config.yaml
n_layer: 15
d_model: 384
n_head: 6
n_kv_head: 2
head_dim: 64
d_mlp: 1536
vocab_size: 4096
activation: "tanh_gelu"
norm: "layernorm"
norm_place: "pre"
norm_eps: 1e-06
positions: "learned"
qk_norm: false
attn_scale: 0.125
bias: "qkv"
tie_embeddings: true
parallel_block: false
init: "normal"
init_std_qkv: 0.0268
init_std_o: 0.00489
init_std_up: 0.0268
init_std_down: 0.00489
optimizer: "laprop"
lr: 0.000586
beta1: 0.95
beta2: 0.98
weight_decay: 0.26
lr_head: 0.00464
grad_clip: 1.0
warmup_steps: 591
schedule: "wsd"
decay_fraction: 0.833
decay_shape: "linear"
final_lr_fraction: 0.02
batch_tokens: [32768, 65536, 131072]
seq_len: 512
doc_mask: true
z_loss: 0.0001
train_tokens: 363400000
steps: 4784
dataset: "wikipedia_en"
MLP neurons of a small language model. Each row is named by its layer, matrix (up: input weights; down: output weights) and neuron, and shows model dimensions 16-207. Each number is 128 + 24 x the weight over its row's rms, rounded and kept within 0 to 255. Numbers have three digits each.
After each neuron's rows, "fires on" lists the tokens most often at its 100 highest values on Wikipedia text that the model never trained on. A number after a token or word is its count.

L3.up1070:138117148110104117118117140147119101127129111122121080065113196135156113117123137135138127149126148100138104160123152145102128116090122129161141090150137125138190154138131124111124135089143105142120138129143151124123148126093132134112142109144124152123145158123114121150149103093134102131138135132100077100153143130165111121117112091116108092115115150127136155094150183154119134152097113120133119150128104105121102124089157103122145127142130114111136096131121120132135130130162167169125080112146108070143155161165135129128100129132123132141157184097101157094130118144096126169
L3.down1070:121099140110101112133088089113082163089115139118117136142147130114135204108124105132122177160189065132104164098152127077145176116135084123111091115141120111167141164129126134120094128121145121115108091125121140119091111127139136122158188119143113109153154126169127159120083159162133132098107142108098144139072095134111149108091134137151120120131117137099138122121135136126120111142167138119143154113115149134134065155143133123120103173128123139101103160145078165121157156160152151119130107142146120177106135106151123113133122125170145147119141119109156167134129130093123086110
fires on: " / (" 10, " as" 9, "–" 9, "93" 8, "9" 8, "1" 8

L7.up48:145180147096105153134140121138100096112096122124180141100126116130135122118102167124099114102149125123111103139145143102123120143114178095116154114166081142075132110117148090122096096090132108183137127156108159116077088121104105121151148100112159137112092125148130111147108125118155131139148122138130129106115132130112141133116128103108122131135111128143186120132109127125161105113138108106094188069123166105097121135102123142104096117141182160116132163136155129111135150117124062127129085132140134148121165114138097091171183125160139108122152125081128165114154074167123085115
L7.down48:173145141142160121104131153160103144139112113120167122134125127146139106102164146118109140129101136138121131130075171086117137125128134098157132143139162130104152136047092150141088170103135125119192153153103116134155150066148129135118146115150143119124120140102141126126138145109125207132110141106147106150110130143167125121085109115146150167147144154142149104113182093123178108134155133124103132114170124139142108166150153161134124123099145129123071142154107141162119143078103112154118163122113137135144138129127095125129146120116153115156144112091121135106108157127097138100
fires on: "l" 18, "all" 15, " Pr" 12, "ers" 6, " Z" 6

L4.up839:149139167129107152131132085127098133122129114153129108145098139123118137130149043117147144172107130096137096162156105149068117094132100110159156151148164118158157174148123137119131098119096088110082122137130141154096134127096092132103135111121141136165155132126169120144120127110148090103117124113118116130116143151132154080114118110107088100125102144092105165153115171123125156114108121130103147134123124112155122173113117116150190145160119105103125093152148138132128135111171151156135108114137105125159152129131128134113117140105154146129123130150132166161131127091106099122
L4.down839:150134113123127160162104104118143153147122106122110096141090153128128149123152142131105135139119149091107143127100103146107124133162130126130121184118135108134122178118075120127146158134136096131137101142142130100115134156125160125126097082112119140153132117079143085132112149046140144133093138126098143115095121176147120065152119119149109096138087124104126117173118158129137137130152104139104151128144105154111130140099139119182115181128105164110154106117120190128117116116128132116126110142095105142128156139108125095155134119141120181146089108170119130104165111129135111144
fires on: ", " 18, "1" 14, "–" 11, "9" 10, " –" 9, "8" 8

L7.up1365:144123154128115129143159136117127107136116145149101113112096154119114114112164147140078152161159130149123087119153133116106159091150108160120181112119095129114143157174138187126134109118108109119136135125133097143086140149138120133137145167135153144130191107145167091123105159142158099081119101119104099102144154176171140097124151094091110080130142119101109139140092161103127130132124169148138160119140130137134138123092132134126171120118113156121113124140139122111142157160175115191114177098132093126149142117109167137154116127122090133144160156133107136133116156113161118102
L7.down1365:119118125121104087138157156105154154102085077106126108122125125139131120087155165111135136133117151102115170137101106154095102129116125116089095084098118166157119133190128148164171131151138127147100154085116150119150140126151108102161122142146142165125140123100122148105109141102157120122114137136118151129107139079122123102107132093135123135092130154144136128100147118132140164165075154122113104179148101178125149064161070128095120090112089148131104150124153141123131113149118144164139126133080127088133104109115172154139115141130149146134114126092147089142108136087093125183
fires on: "ince" 12, "8" 10, "til" 9, "1" 9, "9" 6, "uthor" 6

L8.up158:173123132130142083090135100150104120149130116139147159163131146117106098133156133148112145126133148152103120135117114148097137106145140161186133117130172128137133115191110137159164130111141120151156078111124069190099141166091114148126124133126156119109147091144125078094130120135139156133100143127119148156099145173142148173129113152115130135164139096145126115190120135139116138112136075140089128118133136141169106153162133131107108154150152139055122103120164137130075147135088115146117106146155136136090112149166117078128139184128097116095089090120105128123139143114133104130
L8.down158:063124137099082172173130165158130090126100156130100108112162152134165139142120097135140115098090137120152148131080169117108120164099142140095169125108149142166101117126085136112141141138108089110130114165111150066111133064153125119125168126121133133163112102112159165094149100141102101117089162161114157154131104147140138121110132162105133073138170113156150144121127134125112116146145097127081137152141115158112136112126117118178120158141102056153157144139120125091137102112160141156123118143107147128123128148146105128106124145153113111158146136137134092141112158120115139108
fires on: "at" 17, "it" 12, "ant" 9, "on" 6, "ont" 4, "is" 4

L4.up687:135104171151132100153097120133142126133102107180138105129122104111145139152139196133108159144151161146183139135125111182112144132191140156126111127097158129151119152160138098146080130129097108164099153127149137144142090110132118137107136132148097134138122111118143121104140120151137103117122112153102139086135129098141162128127134158119094165119195086105134131140138151123107131122154153144126135093087128131117141140147147112088086116100174150099100157107099147130141134116111140062128098086141122168131108100138143124171154129129157092099132143147103121114152113116103088148
L4.down687:157137103125142158132080087158135120125121121136106136154117145125157134113134119128088101151137124153114183129144122093157140102146126144123153153175114153104086113108087093140084163136104152114082115153117115134139176169119165139148147072167160124120151112133127119137105085149114136170097135173127141123167100156175129107113116149140161116141155126129137127145140118135130113112131121089124098142150111106115165088178165156176156122137151138117162154140135131162133132132121127110138139180101150143127075099165158091144139093100087154092129144170132113109073144117114120106
fires on: " an" 33, " a" 20, "p" 8, " one" 6, "le" 4

L4.up846:145128121152128150145105136139198131130131142125150103115113103101124104124133130122089145172122168097121120136113152155058073137168166138100093128122131136137139120135168146143112112121147083115126122146191126153106152124103135161115114135134128155153133163123121149118085123138125099111151112179127147118136124097126180164122141138119145137151142150174186107156135168145126118118101109104092105092104134128147125128166127134097141154157157140136094117168112124154108132140115140077148146113114151147102102151127125096193146149108143085130139114110116171145144132077147069148
L4.down846:150108113155172104142129101151114110109167114127163194101132130120183125136089133113132120153133115140140113122100124135146112146099156107069101157167133113105096145117086137139141154188169133123157127134115139129114117064150139143081124101101126118129119130133126137057143132116143170120106137116148150112157124131135138087108127142138126132136117134135158093133124165146109065127139085165148130118115132116126133125127091096099129146111127109189067151173133139138090103135164149131110166125154155104119162114104107111137100102105152117139150125141109147171100135140096148104
fires on: " a" 16, "ish" 11, "1" 9, " Or" 6, "20" 6, " one" 4

L4.up726:133083150058126115131160081121111152123096132125135099093116150132141160129213128097104146130150173094111091171091124156158149133148103099101100134149154122122162156140146147110104111120134139144113112136123109137094127069104103160111124076147129108133150126105083061135126124079133067104151095145129137132101183112107149070136129126127120153116138072167147111168088137102120170115152120141154112156105152174075153079115182144121126143145123137124163136136128113121143134156172095124121138123147108103137112091138154144145112099136123107136089124122190128131122116139148136095
L4.down726:168082136102167156157121139107098119154138177153129086171151104125085147128097111122160121123114120116148101080134137113152155155148129117126165084101137110151104126180129133135122121171129129097139098184162116089145098142128134095134138144087142148075155136128122130140122104128126077135124177136143104146104189152124114117141108121137145124161121181135159116141099157158165165107158128135098105103101132157114148115065070095116170156128109143154094139129136106090115127157071133086116146099106132140116122116129099110144107162146156164103123127126172098127132166144147134114
fires on: "on" 16, " |" 16, " |  |" 10, " " 8, "en" 7, "ree" 5

L4.up1334:149188154133141122131165148122128117115134122127108112115091133107131113095149131102107131150126163090115119119121095198129110107143140176111161138140114078139167192140153112142151083108118136133118147139131112147120121116121121152106107120125141119166151115135154134120131143080119088104127134113121110118100148081149190095099085120113129129139112153112134133140141197132100147140119120111110117127099133064106144096150159137100159158140137165124158117151117125145108132152192123153100128135140093121144127146129140121131135139120140129092147140133100141158128153177142101137
L4.down1334:129131104167143113161109164106101134126136064147089115063124157103151129170137120135146138140152111125113158132104144127099110163107155149125081130129129126120148114118138091142166139166182143136128122118111095095099124090168165106114100190132078120130163131140126167109063167096147114078098115151127163113120079144112100092093172136161123078135124145137122157122158181113124108147161123115121085167149107157111137138124142164108121130116090117116153126113132122115113139138143138151133125091126158133172128128117126153186124154116097195137154152131128138111109148107124112131
fires on: "1" 20, " (born " 18, ", " 8, " born" 7, "8" 5, "9" 4

L8.up168:127145128171069108165115090157116161129156148129135153132087111131154163167128096122106135136113130117141112135084126162109078135114097110137121122114104123127156142128161073121145124145112114148145112155134188110115109115134106145153148128146125114153146130084116132114166097093113112144091133126120066089095163101156129113081143181116118110110106129110080134088165166134074132091128139143168125127125092111086119135121151154138117101130094143144121136134155132145167136106128101112141136098152140128155073121166162151115132139130106121124139166111125120122184130100091092114
L8.down168:149135146141086117146117132142074152093123128124125138109131148110164112153162113111122098102077118144104130110115131125110132110121079167144119105137109090104147126094101132114114114104133100139127080133110087119131151122095128156121105137149108115130130118131145115099131156118134144123114102109113118147167110147134147149164112174139118114115175152153114126168112097126117107084145144106136131064189122146100071133115128136144126121113145155185118153127125158083152094129177132116114164121152149145144167129152149130198107131138113143119134149138102128181136172111075096102
fires on: " not" 18, " |  | " 11, " being" 8, " or" 8, " hold" 6, " of" 5

L3.up1129:110097128077094098132138120124116135155129131151144139136129144104138102166150132130119151153131149119153103223085155151139118101076136090104136135133146116087164112124108088119142133129107085156151120135070144143122132119124112127128121150174140096148154151098081126169101118136114113129153109122138107155141133105129147161109139177123092098098138086147108141163102142123144171101135121085124101105099140128109163112164146138137117151142146118109119113124123161187112116129123104097130141143111144155111128152118135134118128149156133095141160166133181172137149118148138119124
L3.down1129:129108140062102125132129123119122076127108154155115108113142085139130102147129132158133092125112126193167157120140158122136112118101116127139114096130118128161146143105114122114113149094136120154121145103124117116167112076130100133145141096133164153133169124105135136148064116131115097125164135119121101129119110121163125130121082139139085122103110124157123129142127167079149141101141146147105106125129105108114151145129114095143123158110141095073153122138080127150103084142124168127161135115130150118112113130125112119129134148128169075134180094132123107135122135136142110101
fires on: " |" 51, " |  |" 19, " % |" 8, " | — | —" 5, "otes |" 4, "% |" 4

L7.up1141:128226122123111146095139172167144089139122136131177144136141140113098123147124140110122119163150154157153133100118123151108141088107127136132141083145153086128119177162153118180109092101143129137148089137111099149111109164112099126142147153141140103150134136109109116137075131120130119129104119162127152160123126118135155161140134095125133130161115128116115147165108105089127125152139143131135149114118134089163091134171152130058096091141153130067120100173183125136097156120126124141102162134172092116138082073147122113076126134070153118080134125160141137192131113114125128107
L7.down1141:174099097111121135143107104179134153159108104100143095121140118136114104134063112157164118107119153124094144142114128134106129143145122099081137137118129117137145164102091164115113135125153124148137116169134101093113122119134142110133132144117110150108146115127146108142142142127149118113132119126182117138099092108155143178146122132139129152162114107128164132117123130159139176159161146126152143146113162109174082148117090148122125136124156121090132140116136128129107162111140135139120091113098130129154127145102098076085122136096162123101112139110100107154140122085086130108
fires on: "it" 19, "ou" 9, "ran" 8, "at" 8, "on" 6

L8.up1128:145169159164113110142151117059166147136125092144123136107129147121142152166133094100123147139125128130121096149097153136094125121088116129114102136139108114162160127115160124142151108125144135147130107171140096121120122077141066076145154131145120140154134148132142149119156110103145092102084139168123106119127152130142175140097147124093153110146126130142141139088086163059127133100123130144119116125120101104134112139116105163119099092149111163125102073152156126144110136153133147136141121143153123132140111113155133123163148159126140122114094146108124150125146085155135124129
L8.down1128:086159141104133128156137100155120101144124174068161145102118167145149155103123118119174107087100121126145123135121148161103192098132134111160178123131097102154112099103106132168135185124096151134093122143141132126112158202132164129123123129167124116112165107153102122138160135150132149102125186125140144164146125108134126091113144125151139133124141130127159119080105104125136107119114143118175124144142117124123134098116152133133174101133107141185103132148123138110119119132153154151125102138129151130125082167128161114111145153151108148106100139139067144151095158070124128128
fires on: " be" 22, " or" 10, " Be" 9, " to be" 9, " rem" 5, " being" 4

L7.up608:158113135106054133133131105132182139129106105147134116134123132117113078161170146140123132164132126119140089162111129128123148120112132138140142116086150081124170159111128088130102149085139115107117139142139144140097104111133115112144173128140170116151135095121098139159117124118109100124113129160136090120104135117160129138103142081136132101112134118158115113185124159142138141153080104120127136130104158109129134106126171114141128125139108121120160116121132138139112136189168096094161124104107115117144128141156185143157111124111137123160105117104182103147194102117130081129
L7.down608:120132153122135170178168134111129102120105170153145159123118122139115127156137114112165166126103148108127125123125146097115116076096159132106173127077149100143114093106125135155088215116132145108140125113107118093135165106078145160119159126129146127158136130194151130170121123133099125107143111126172164102118122122102109108090134129131133142089174145174129131105156104100134151147125116144097108155119116119091155090131109144119160112100131157126145107116123117086156112134123169117109167131112114126120132109143111129110108140104165143126147147145139127127118115082152121140
fires on: " |" 22, " |  |" 10, " re" 8, " rel" 7, "\n\n" 6

L8.up425:114100130128112103156134135121139110133172164130170146135131115114143128111152140113145179133143139141160119134133110145133145131145109154135089102067132141113197132152103150131127120093117150120108138155115114138083115174088112147102106107130079101125078151125139157095183115106150112101145097129126109106123115115151140142136129132150162097119108109147123139109108130140171139078102094152137168158186109134110146160110116150139126124138153126124116177140119107144113130113120080089136110083128116100125154129103126132108142105114079120098136138100156124125146138093115127137
L8.down425:128112129093138127147108114135115096137141124127103101136114091116131137133145136142111121168163127141089115159138117138127149098151151148163148125170143137169133169112134099153096098117129157108123139130176094166143129149097178130149134079115135112141127103095107081120124124117126137125150133121105133151125141114164140111130097096124099108107173145151184123143149145102109129114166110102135110120164150177153103063078184152114166157102122121130134138088137103143150179115121118159096125097088144147121113094131106095143088092123135122110111153132123110111159130150101125163
fires on: "'" 23, "is" 15, "ous" 6, " that" 5, "ic" 4, "in" 4